python train.py --vocab_size=3125 --activation="squared_relu" --tie_embeddings=false --batch_tokens=262144 --steps=4563
MLP neurons of a small language model. Each row is named by its layer, matrix (down: output weights) and neuron, and shows model dimensions 128-255. Each number is 128 + 24 x the weight over its row's rms, rounded and kept within 0 to 255. Numbers have three digits each.
A block is one neuron, or neurons of one layer that tend to fire together. After each block is what it responds to, as a language model described it from the Wikipedia text at the highest values.

L4.down673:123120154103140102175142115110119100143113092134107114136117132159175130179138117118116141116120150162082173118143144110126147131140132111137105131116159120114101132130101091151147122136095127156159117103120087126142151123112161096125152104192143121119138115135115173071074134111106119125156139103133085165111131115141156153164105134155129115123137117108165127163122120134129146101077
Word pieces in the middle or end of Arabic and Muslim personal names, such as Muhamm-ad, Lat-if, Ay-ub, often in lists and tables; occasionally non-name words like mod-if-ies, Palad-in.

L4.down407:135131128127133076124146110145080136127124128146118147169071135123085108160150111128124119118159097139153136146168122113093115132130129157142117113120127089110139168103066118151155123120132098079165127119087138086144111105112158110139137109128117119121158095108140134155111121124132099131117149151135127139141132140109134152105133125108127139102138132151141130081146141157114137141171
Commas after introductory phrases and words like where, when, which, that just before a new subject-led clause, e.g. "Surrey, where he died", "in 1286, when".

L4.down978:091148114138139090169134111139150119138121113149168143118119122124149152122116056163178140106143126091135119130095105125133177124126114151120149149127164094150141145177137140138081110119108100137118110136075125088101115110122113127088116114166170161125204128157134130095148127139156134150108120138102161126161112107159108141149142143090114096139120150100129096082141127129117145113114
Opening == of a new Wikipedia section heading after a blank line (== Personnel, ==Release, == Early life); also scattered word pieces and table pipes in lists.

L9.down19:123136126127133148101135132141141147137128108159124147105109124141155168132136159128122164138105132129091177131127131150153151144128182167123102157133129156119110111147155136151170104120085118134150136153159121117115129115141117097142147144102135134172139108146127130137133083105107116129106115113159136137118089136121123158134078117158133122135182119160175095112151167127115132126093
L9.down418:165158100154153111118132154149114111112143105154107102099143150129134133140124117061124097104196138173090154092115149128091158124159155081155129144113115125096136114130175136133151149090084153148165158155109151101102128132161124142125086149169130168177166130133078114137127127117101124146110141115084111142141087095103135181127116101130169138089152143124181086105140166108156160160087
L9.down952:173128108126122159162132124141121131114131076130116108079121114128132126070123145104153155135107149144153127113130123167119106148093131119100112109160113164143112079124110136178117119123116111114151119113108152145079117101121113145134115168098163162100179100121119158073078079119112095122105100098141138103146137146125130136134119110155140138113129141113133095117088159149103112135087
L9.down1454:154087126107105133066154138173140126146117128113136141115149120150140108087143148153123135129159140171134125091141130098141135147094169141137112150130137106142147129131152139109132169142154118098150171172118152148142134179120093102093111110142148103128118128137094114167115144133100102161105095119092122176136117156114124128131120083124162124132123163149142135098159123085127106134066
Last token right before a full personal name, often a role noun's ending (actor, pitcher, writer) or a list comma, table pipe, or dash.

L8.down223:125122138116110133137109122103137110146134111095181161173154118106149098133117146121104150140109106137155125132122140083130100188135118195139121123140116154142137094113105093145173090129129135139129116146141121123098179138102175112148159129118119108148114167157152122108110096104135192156140074151135112152112127123119150156121121140136084157117178119127137137175107108061123117163148
L8.down235:092159103138094131157159133116108160158089097149104167141140142105116117118120144160127109126151109164129122147144152126140125117119151113130105110093157108115145195089119107142109141136123100147139140092150091141131056142135136127105102167096130200127168073125136149120106119104123132108144165141186171079113176167176126140096125088129112122121169155110103106136139105140158094126155
L8.down612:141117089092156134145116134165169134141102124152116139096120128117148136158105138096157133149100167142107114093162180139128129144100122169099107134164140153144116176128149127136130156125107129126161153104103114145152093126147095100153116156159124151141120104152110122138162163155112144137125112132096163154133173131080151151167142118104136137139100122119151130138138146102166108164136
L8.down657:065166119131112085151104134097088132118157171130150100107137132163115140127171127197096098111143126137129140112112115144111136136124125126113147122153132133167098137144162135142118110095155103127134127132072137113152180156121086112104153150167105131123120099096094128151132144115119107140164165141150143119134111101116091128112154119179181136067115108144111137120141129080141159076152
Word pieces inside or starting non-English proper names, mostly Slavic, Nordic or Central European, such as Verkhovyn-a, St-an-ić, J-ørgen, Gr-ad-iška.

L9.down141:123148126137157142128128108132113128109113104105093127128138160141135157103145082103111145131112146148109173138103120089078149121125100092112074146121104163121140106139124136126107144132166141096057143122122133145157109148143102146075108149154105167145141124139111115153124153137121105142107132108105150118115133163169105124145109171144161143108142125136157156118160127107170213121123
L9.down1027:118127157130116077091113146116131145138085164148120159114133113146175104084151138080107130105140146145141186129157109151103154093112161119110104097160093092090134145141141129123107105122138099149091103133163153126149127128134127119126049125122123138131138109135136129118146130118092106094152157126173101179102132143116131121103077084139188104128138118177157140131107064112132143135151
L9.down1111:141130112123118143154145135125099097104119119144120135108126122160127106112126133100097107160140118148145168120088148152089126094139170119131085131142107135053093120135129128134093183106103130087117133117128141116113133139137088135101158147109097161104115125142110108125121122135145113183164132116125119111133134175133129124111128121114139109112125153122119154142112162163124141143073
L9.down1144:142118139149161126112134152115134134129117184144119122173110134124142130103117100151112080161132063142125142113122133130094146121134156148127128107117149161146142077101117103148177117099097126112133144096144143127129079076095137144090141071135098133106122122160101157140127050087111149116142147168107106120132133131126119153125135119156161099160100131152122114117127132109064151147081
Word-final pieces completing a noun, often a plural or unit of time or measure, as in hours, minutes, yards, weekly, games.

L8.down320:095140169140170144125149145111117122131114127125132177159142129127133116091140154096130126083172122121105100111157134135152131119093140114124127158168161129128144087116149133123135137154101137154147139129122142149116129117100126137142150132128120169149121123141150155124118161178170131109121160138134096133098170138134133121098134099087102144129107122109105133087112111136098095183068
L8.down646:120087163101154150164137119115091098129122104114135109092119110114171120133134126128121118121132117162127105164142116150084147181126152107144115143125131110098131103102171129150143164136134125173110129193136122133115129089083137140119132121097125173150079140119124170138104090128112070108145149128167056101115144116117145127137099139129163102128157136112120104083105118139084106137097
L8.down1377:129078129091146124206121141133169138101096097077126110122135130149136127154120122090145139104135157145124166122151140140149139123159119134163129118164144128161121145100131183109115112098096104170106120176120132116138153108124169104129110124115148141143159139104088099112155072136139140069124136118092111123152143114129101120121105132147119118085141128168144119110128160153098169151143
L8.down1514:095085134098109155065107139133112117120094130113160139127152129145148161133146111118160145131149098146160103144129102148095150145176144159161120121131078127097155112160147089139139130121138104180154158116093138144105134104090111082140149145142145126138129130143108167104128123154115148106203185131109123094130121094156155130139168139130134129138150124152137137109100118116078129136092
Mostly the "19" starting 1900s years in tables, birth dates and citations (1995, 1989); also second word-pieces like f-av-ourable, lig-am-ents, col-ours.

L4.down1264:138139113133115141106112135109125170141092136110072122113105137117087089105122116106086132110096124110111119117135149123155061120146145094140132119139144149153122135140146177120144119186124099126142095137130105137126120129147152131115123122142106090169104140149122116162086165140080112143110154098114132088087098117113201113172114148085113143163096113178148117135167130102104146131118
Function words and word pieces inside award, honor or membership phrases in biographies, like recipient of, inducted into, honoured with, plus award-table cells.

L8.down137:134106131127141156156138070103128115113145121143124138155116170156152139105090133126122147135156126136148128106169140148127156127145129134148129136135109162116109121087129102122136175151155086099108121146095161157097145148151093119122109128150094127108156107116135133100136125127113129148164162140120120138125105094145143095130116111147118144095183101193146162164144119088142112134065
L8.down239:157146148098103119115175088123082062146119134117170115137128146146115104125112112143119152152099060136116089125120143134172113135156121120131147119211097133134111148110147146091128128133131133154151103126117109108135144103122100154101140113097147140121123110098164118115182111147169119097135115107137094114135117124115108142127085166127119111153091170143137104129137114168177123104096
L8.down587:152130120129132089118125114125115138125114131140143138137129099124073129148127094068136110130170147157109092075121175118135152143156116147097134147134075093115096118144105136108133134128150117151156126052100183118107108131090144095118141111146113169119151094157115162136158178131135132111139141147124136125115128110116078104102113139119128104108131151124133131119100117158087118067091
L8.down869:095099104172143122149079106162139127144112145134086114122131110176110130128126093149153124114103118067149126081129162105136112131126131111144113152112119125153082125142118106123112085144126154122167148126120107159119133146101109145070119141152098129130107150091156143136166125138156115154127143147113117188145132141094113114164122105130124157128125097090111132141121130120122104133146
First word pieces of personal names, mostly Arabic or Muslim names in lists and tables, such as R in Rashid, H in Hosh, ou in Fouzair.

L9.down124:134173156144093147106119131128129151127151129111145137139112166149150091121140121164144185108119156117134106148132099117109099094148168139132180116129172119098120098123149139174145148151114132128111109137134098086093153121145105094128152120140140163114120121123092139118145096125121140097117156113108110097153117148144149156155147118171123118123115133155133106129134127144092104129158
L9.down364:116161126138077103136141121176135151131124134141119172131101110134149126088152112120087141130117182095138148123112117114115124163126086125153123123153136139124111102133115095081142139139114139123122126163130119123100124135093110090144152132095106151140127138103169121148142130131144114185188154136142133158159107145149105153133087101139143099114087155121142170149169141087129161112083
L9.down1178:136157112106163125143140135121135143161156147128125189136124159195145157112108121130178099144127182126121081130098120133095130128130123133159152128132098163152129149131140103156105127125139128095133168165124112095117149081129165113104123141158085134123106086106146115115078119178116180138133133118117109150092078119092135139107121119105101096147151122132111180106131090132121106101191
L9.down1532:152134161119134136181159108083129128129191120117131105098139172139153140137067129088086142120127104130081143141170146119142170136110123102126129126141183111113128161130134125119148135142104124134123135101128103147072109155113151122112129089170149142140120133152101139122107172146130094143141083131087129129135098126124124151116146109124135107125153097147151140178154097086162141137038
First word-piece of a personal name, often Arabic, South Asian or African, in lists, tables and squads, such as M(eshari), M(uhammad), Abd(ullah).

L8.down166:174119164141174107134164122153144110149113174201105118139147128060101139169145124088122165140128109137080113092156163165094088149144150118112101142144150149113115145136119145194119126100118140127163151155147129088100118106163136130132100090145131143156123137097124109099114125109112151126141132168137152146141123142127128167122168140163102142146150171149126116121142107121081119108103
L8.down176:165126084148181151104163151132114165123139132125111133109148157132118138109148137118180130107156147131128167124109146121100071105142106106084140179134126132134109072116121117072142096148075128143177087146112123129137147133120131142087125119107136136139155122151122142143151129123128130141167147227106141136121113170128126142166136111136104151157099125168112158145118143143121128127101
L8.down526:145149115153098133128099164142110148146130101130126147122109122129130137160091127158129158086117147093119093123104130135140129119142136122124119135138110152172138149102140136141135134119120118108124117135100186146114127108108118099131168136125089151142160126128125104135143171165068158174135108133132124141132153141120147113117109132150134152107151171157112134107127154105139096098141
L8.down1270:119131104129127125053146167150127113112126129151127120158161128122110123098139128133128092127121158127118096158135127080087140122131132157156139134105111107158157125083126114090124130139123132164158119117141145110124125144134167134104120120140105161121103154161141097126134115149145150117172107122148108118119139118150117135136127134148138134128117176095153122148127111117164092115117
Opening word pieces of a split verb or adverb that need a suffix to finish, such as ag(reed), dec(orated), curr(ently), reg(istered), plus year/day in ages and time spans like 50-year-old.

L4.down616:130145115146111155125147122114113086120098153118116085129095138136125140138147121157158148120141126149075128162130146173119127143134143170148142157178115128092148126104085128139118172123130144134117140133134110170143122112100158133138114096160135126134124160081103146106098137174086128099137144095116127085149121124152101107135153101109094103137099147116101123107158124118093095097104
Final word-piece that completes a split proper name, often after "The", such as Purd-ue, Mona Lis-a, Gladst-one; also pieces of "2 mi" and "200-metre".

L4.down87:150162140152103159152147165127158113132111098122154094099107117148111163136114126138149145115171098148119116115097122075090117137086192145150106153112162105152149125136127113115140116127105132107138092151089147148097128087121104097130122145145129122145178122148129184175156134093117106098111115107112110112111144137134131159149130131191139133115110100152159094144139114170166118153117
Prepositions and role words placed right before a person's name as agent or holder, such as coached by, cabinet of, editor, captain.

L8.down879:118111139115153170125119169149148114139103139090169085113111098096183141123160111098140132147092104164116187171116143146122104127142127133164141082094129115127088087118122097135094106106088156110096151119128141100124150165137143121113129120137112134096087132130149120130084154115110135103106154144141077116100167111095122123099102077119114151133138130150109119114074145115114081112097
L8.down1161:091141100115119112121098185097117141072146093123130137111126152107148131142103103112165116135134127139094184124108143117102149145149098162121149115102140140137122118162152109125135120124102144087128134103142090137135095132154123106112148158154107117107152135126095138158121103124130143168111129145130123115158122093136110145134080145149104090117114153172137124075130149149092166137149
L8.down1240:147121124122140119130150129119163103135111109108141155180091171166125157098160109145149141150127154133134107107156062193089171123105161154112132154132131113160147144147156114148144131153155155111119111103149123074147203123160119098110121150121160124111126066136135103159125115123099136163154123128128146090138140093122124126109158147137091103118150127146131144130108148138126077110163
L8.down1289:144121146106148089120109093106139133123123133126115128155141122134155140097120127154123149122124138144123127107048130102118173096090121143116137138099168101132086137143161164116106145146162122097150128137157127100153094130156108106152126143102102127050133128134121129109144117140155126137107139107139148132149137137138168149110108117130084141140097123188121132140097116118113185138164
Plural or ending word pieces that complete a noun, often inside compounds, like spok-es-man, law-s-uit, relationship-s, clust-ers, with occasional "that" or "which" after a noun.

L9.down447:161133139123152122124123197135126089156133122148117178142143126144114116119110112155147164158080140108116071123115109164161108117164126143150126088111133103094153154103134157129101114107083138136113152134130101154128172123148153124130129149120142150118141156185153085116110114091117146160140162088112114138066140126135093153082111099126116150140117143140132140163142125098063126108154
L9.down470:157174114105127076092108114137138130103120094135112128137163119094120148114130121150103132141094146113078106109089107141193162117118117147097168130107129147099144182106097109113115177144089166111191110166114140116129119096142166090105082117120144106139116114116124155124122116139099109145153120121131123131091138117157094142112140174107085097119128090115147113112123122098106065125088
L9.down660:121119144102131128139125134107158133158125104093131151121142140105108138116140136132137132114106111140130075130142152109099140122134115150101107141131149126162131125111143111120086139121090135143121129131104109111099117124100128118131142119142101125114157139126149145147130139161122131162039088091165154147118137093127137096140146090082138138142155092129137144149115129136149137122130
L9.down662:128126122147128129157121119126145126099122154135100134120099116148121126147141178133163124116117117144136086115153130128093165115127116089113094062134135115143126109131135139114175150083139145115185143165109150087125125081118162110142125107122138111129119131149085148117134186131138142118108154132123159085153109158089146119112147141098155118082138080179145106140139082158135164124181
First pieces of split words and years, such as 20 in 2016, Pr in Prince, Gr in Grade, plus separators (|, :, ;) in tables and lists.

L9.down615:086142113094116148131113122127143143147137132125119169166142105169118111164171194125126083112141132140103128141168128134162114109130128113123114151164130123125125096111109132160102103092120105144127162189168090142139114147127139122117141122133120115148136133135111148167107124100115121123119103107155102088131126156144122145144108118130119140148157119141121123094154095082122127106157
L9.down1003:165139095119125150169106113103116165130103129155135118170120102096091130068147119145151135100138095126143139107111151120132115129123127117131158091108135138106128109147129113121103077138168137156133136108142111125159122134140112152071101112108123137138114116145104119113147120126145128138124131111155115130192113166126132156122122146150149131080118137125139125127104114103138119105154
L9.down1016:096126141111099078159154114146111118135143086120127164136123117113114146140109126114172121130134097130095124115081164141112132127106151161169104091154106096138134115129070130137138135118127130123096141124160150086143123102071137115160078138099158121132092109114121137117182140137108120109121114099126157106125173161123209135099139102118146106128182161112117128140195134118138157139109
L9.down1170:176136075158126139138123135090075117143122173131090159081153170120135139146123127102104130110141155147101108189190116152145153109118152141136160166161112133149155161126138164091162104109119135176155106065138133137117169109109171113136132097107108148125128137142100110112159159154125117108133140131117131137160159120104042106178154127082082100154091097115121123095109117233107149101113
Initial or early fragments of Slavic and other Central European proper names and words, such as Br‑usnica, P‑iotr, Š‑p‑iler, Isl‑amabad.

L4.down630:112137121203112114118074119126089142134155124094155124135152142146133111135133112112118114157086084124157119114153137139123140151108147135109157105104121125163096137149090135149130119136122168159136123094160124129177120146116109134142133131166127126101158140147111142178107156130120137184128118145140116125132161124127112075128152160129145110121145115115119134165099104086124108119081
Second word pieces right after a short opening piece, often f or c/col, in mid-word splits like f-ond-ness, col-our, f-av-orable, b-ond.

L8.down449:111095170108098178123139097091135127187134144080110125171165113140104144106134126110133122106146097139139168106108135104142134111128159149122152149131149135143122122153139107128180123102073138116135113134131105097130125101146117133122124134163109169124113106119131124134108185121150124165131137148090124140107123150102140168100162089117137119133158110144118034108124124118147142137116
L8.down506:082133147114127139124104146171140090125142137101092128125083150155111103114107146146123130126144159132137155124119134134132156165086153114145157122107146127156113117132199098103137199121156121127128143100111122101136133107145185179135118121134174130152107111119122121134129131109110079162149097128121153153149118120075124100147144117137123094098135115134170157132100087148149113145023
L8.down890:144103126137091131131126134117069166174151151118138124058116133139168111112086103155153140133113182113118132142162147094131146123149199114105146139108159111140070134126171147163120096123135082150115120111100096155129089117114173100121167116141133109130142167127133100117142121122160126109115111105144123145130135120135119151122111118093117148132179147152147169135085152087089109143162
L8.down1525:096112161116135106167112117141131132157124159150125136123138123109141151106123141121114192133121145148152067169173139162130133119124118123110128095140115162126149135179121147121123133157107168090137141126130116111150092120121148152121114104110119105097164109143137167132148145151091153144141119144150097151113138161137086112132160117143133161138134155101149115177096132122150181143074
Opening quote marks, table pipes, or first name pieces just before a song, episode or person name begins, as in "True Love, | "Hell Week, Ross Mc.

L8.down96:138165142135138126125148125155163072188142126132160150127170114116121183150123138137125135105168136104141105123143148126109121151107141142136123107121143129109114113125147103094145146131126123074136140115094114108127074135162124169166117099115180167122149144108131161152089100196091107164129103118118124148139105087115115151141136117122155111118123128134103141107158161113130126113154
L8.down284:146118109119109124105149092137117144139099100137078112133129164150101130111120083141152124124121135125130134139159137159150143117151126154144126112129138143144169161130092121111083168124108145089076143152111117125144131146106100111097134152081113114090085114158098134136150088114106086123134089108075082120097152110140122147165131117115168068120130124121102098141108131140100133150095
L8.down1331:099119111109150128126128087129127140168154128107109097158129097169092143105149147122109098120136175123156072117149143136137107175111126089101115144124116084148120122158084164152154121143157145107114109142153126150172130173118136115134131102137150100118115103158082138114098100152132114157139146122152127143110126133090145110157151121140107121147108119100124136112144126174096169095130
L8.down1510:089108069115090125118129102133109105191117115103115133129134099115186150139164132116101103134143120140079141094148133074122133180119125075104105115151156134125123161140097115140141129145100098108098123140110094148144104145112113105116108123132101140117175163158123138142147151139125123104095111140131076120139139143155156125154127094114117156097137122141153122142115117140163140136105
Possessive pronouns his/her/their and 's in biographies, right before family nouns, e.g. his father, her mother, his son; weakly some unrelated word-start fragments.

L4.down853:140118097150135114119092130098109120122123121122129123106174138154104131084112115123122135096162138144103127104153126122091166178102140113129122102169101107117129153149124145152074108161142101075127136135111146133110111117105079134113117133175173142147098184109097135118149116117129125116135140135143090109101124133138098133127152126160095138137151103090128125133122135103132152116142
Final word-piece endings (-a, -i, -e, -en, -ka) that complete non-English words in names, places and citation titles, such as Gradiška, Skanska, Überlegungen; occasionally English words like "this" or "the".

L4.down654:098160139150139115171123136122177101092102143122098159126131161138169132155146113147090148109163147104139109169145145190140084110095129142107122092137126121128121081116105109126128147113138124111086116127137135142101144123120135121080134092107103161145124111097143145113106113116126098141124111150104095187128131157092133082105125097144120135103136123118096137100109118150089135164144
Words such as one, part, more, some, that, those that open a partitive or quantity phrase, usually followed by of or than: one of the best, part of a, more than 10.

L9.down614:110118103125080159133128145129123130143118143109116104099118118208132118118105132126160131152135144123117159113120106088067103155127102160143137129122092117133114126139138163190198164147143145096116151123125150150169100144092109124106131145095125145151078129113165139140122076126087112100118129144083136125115088135141104132099128139130120152159178118202071146138131112138109073129193
L9.down617:138093111113137118136075084117167097135132136154144201141138149127116111135131127130162161135117166161130110105133175151112089124127165123128106116080093112093107077147099114151109102119127104176157129099113145131129137162152149128095172150095077132129096134177099087107098107131129117124113129146184120124109118145140133121140137120107149130122120140121072074141089173148138134171119
L9.down1075:132130140133131167125127144165129139102121146121166136185095118112103112099096165078090165103133102118133120101124123115143143117092152160116083151131145175107112100087120151146123136122110158071129109165116128111136135144098116137143142124120141113152086139117101161089126172105163148089139109155138127135133141112115146104135121122134141144127151106145082155142076099125111130129184
L9.down1164:126150169151158144092152156118113167121142099109122102123101116149091126147113099145125106105131145144086113141090166126173115171147136115127157166104092111117093097098122150100100141128165090099168133156138135122129117139168124149132105132088140185110158205174114137107136075123169081135143125084111157147093137139122081067117143133126105116099117093112129125107115124106140095164126
Commas, of, and verbs (is, was, announced) right after a subject or name, often in royal genealogies, e.g. half-brother, / grandson of.

L8.down57:131114097154165144094106154157148134098144075148123110190102171129114162111163156096097157123142093165152130093071170121132163107134153148113123120127110157094114109131144085155104108118097139082143096121110130069105136146138107096149098105123115132143096113166108115109109136102141132117106150110168090130115108136139131132123103132193121145107085132152144128096149123098176143172098
L8.down600:118143123136128112154140107156135138142127137165162148111104131106143158158093127125149087120121158120149160139129110153118117124130112135150118155119137123112106117119090101121110096164125157149102111147155136132130107112148106077087092092154110165123133124110125115103095142110113164120164127124151127113105158096139154110175136151109119159110128138114175108108151124133144115137164
L8.down898:126088111130107150164168124142142141174165107128124164097130114123128168122121116119139112149100126096092122138144126146160135102175165156130105100103138132170117111156128097154133120131131117126102163130188140145115119136118143104115137127129127157116148105124132158126100081134128127108152113103133132118120132176101127167143168110108146137154120146141153134112152118105111149112126
L8.down1367:110131086111136182108163110163129125131128091134165111113137128119121112106132117089128101102131128115167145161110130153136138128129131129115139161124104146168128122116166156110097132163161150133140130148116143125097103066136105128138155115141157093128168117098116154120156096134123137116140134147160149115161104069152087109102137132093101130104148153136139130129206134121108136123140
Separators or word ends just before a personal name, mostly table pipes after a party or country in election and sports tables (Labour |, Republican |), also list commas and "and".

L8.down392:172151089124135140144139104103147115159144128167149177138141127134135155105160111095146127085166112107131083149130156124095117090111098168125101109121120135115138150138164134165146123176124126181162121093120133104113163135133128121155142113148118134125155127119144151167080118123139101136155129162109107155136159099140110147118122125100156106183145115096134108120116118120127126130057
L8.down671:120139141115137143126129150093121101146135120107137154115132124139077131081118126158099140126122116141128134128115160059104128144131139133153199142141126118134097125135144159105130117119170159120153119145131167138081074099197097147132098168091107135148122139115100115114135102075127171142175120123139150111106101111089146135136120146133133150147098104124139155133152153096088127134085
L8.down780:097113110134111180109117114134131100126109146125157111123146120117152127129147113101103121133129115107104117126142145097133186141118111110114132085125109126056148141131113130177133089103102143083118152137104116116117106107098135125114093154161097119136107149092119095141124101099138118152159095130136164092144128138131100147117148135146112158134149152085132132083150131121130140080128
L8.down1285:112123114130116129151128092129135143141121128168176153150161129149161159130119168146102132101141169156160143158125109118118085124114153123153118137139122099147121117146114076154096156102115137114121140120126161133084123163121087135123082140132113117096128129136102130146100115148130144142180146138177107139088109102176121124087159144153165151152153108175107146163132103104116126154130
Middle subword pieces inside proper names, often before a demonym suffix like -ian, as in Hung-ar-ian, Bol-iv-ian, Tun-is-ia, Mumb-ai.

L4.down101:097099093120140145149151137082086170156113121141117114122098115123118134159134135123112140190092136164121175117154125106097106140160134128143115185103165145101123148180116118119085136128115108149113100106132138136158139137165121151122114127171130116099164138113135107145170064124121124123119145130153128111136148136167194174131127136168108129135143120139144077102088139131127152158110
Word-final plural suffixes on nouns, such as -s, -es, -ers, -ions, as in counts, lanterns, features, often followed by of, commas or and.

L9.down49:140164093118120098136124122137137100147143114137107145112086112083111125118116107143123146101132092156116100118130128139115160134139153133128107167086126126095110175170125120162131156150167121111107100125125117085105117116114135123104099164128153151101125140152126164164131079116150143133156111134101118133111136094100120131143155156147134094164128120099157146113138123114098154097099
L9.down226:102125152132151115105116139118135104089120126107148165140114118164094115103133130120098126072128114112137146147090181118105133126127114115138139080195143099110160174171077112153131104099123161095144103112171135124088100129158074133125142167142137119133147128160125153134170086138119127159120124135149143108125165152099109116095168166130120105144169130177135112171099154139152121134118
L9.down964:114097112157139094110097094158088137120128141116117133119150132143098124098117157088099140108106124126091114155116132127183132125132117158139106119138117128123147156168114116186142167079143106111140086127144148168121131123116142127125123127116133093144152138113081162087129133131087114138124142129108149116113109102166123140077132174148163151121144138185103130109111133090144097122136
L9.down978:142140150126100128148077116132097145144104086131105144150101137155081116111109161130140135125110111162150124159112105105111118152120156135110122091150128080148147137174129113124118137101106121172100142116160147107147151161149123110167171086151144144144101122111145164130173145108119113133159164146088118119111145104146116134124123157199109123119159153130101166100112143163138131103093
First sub-word pieces of longer words, above all col/Col in collection, column, college, columnist; also cor(respondent), oper(ates), init(ial).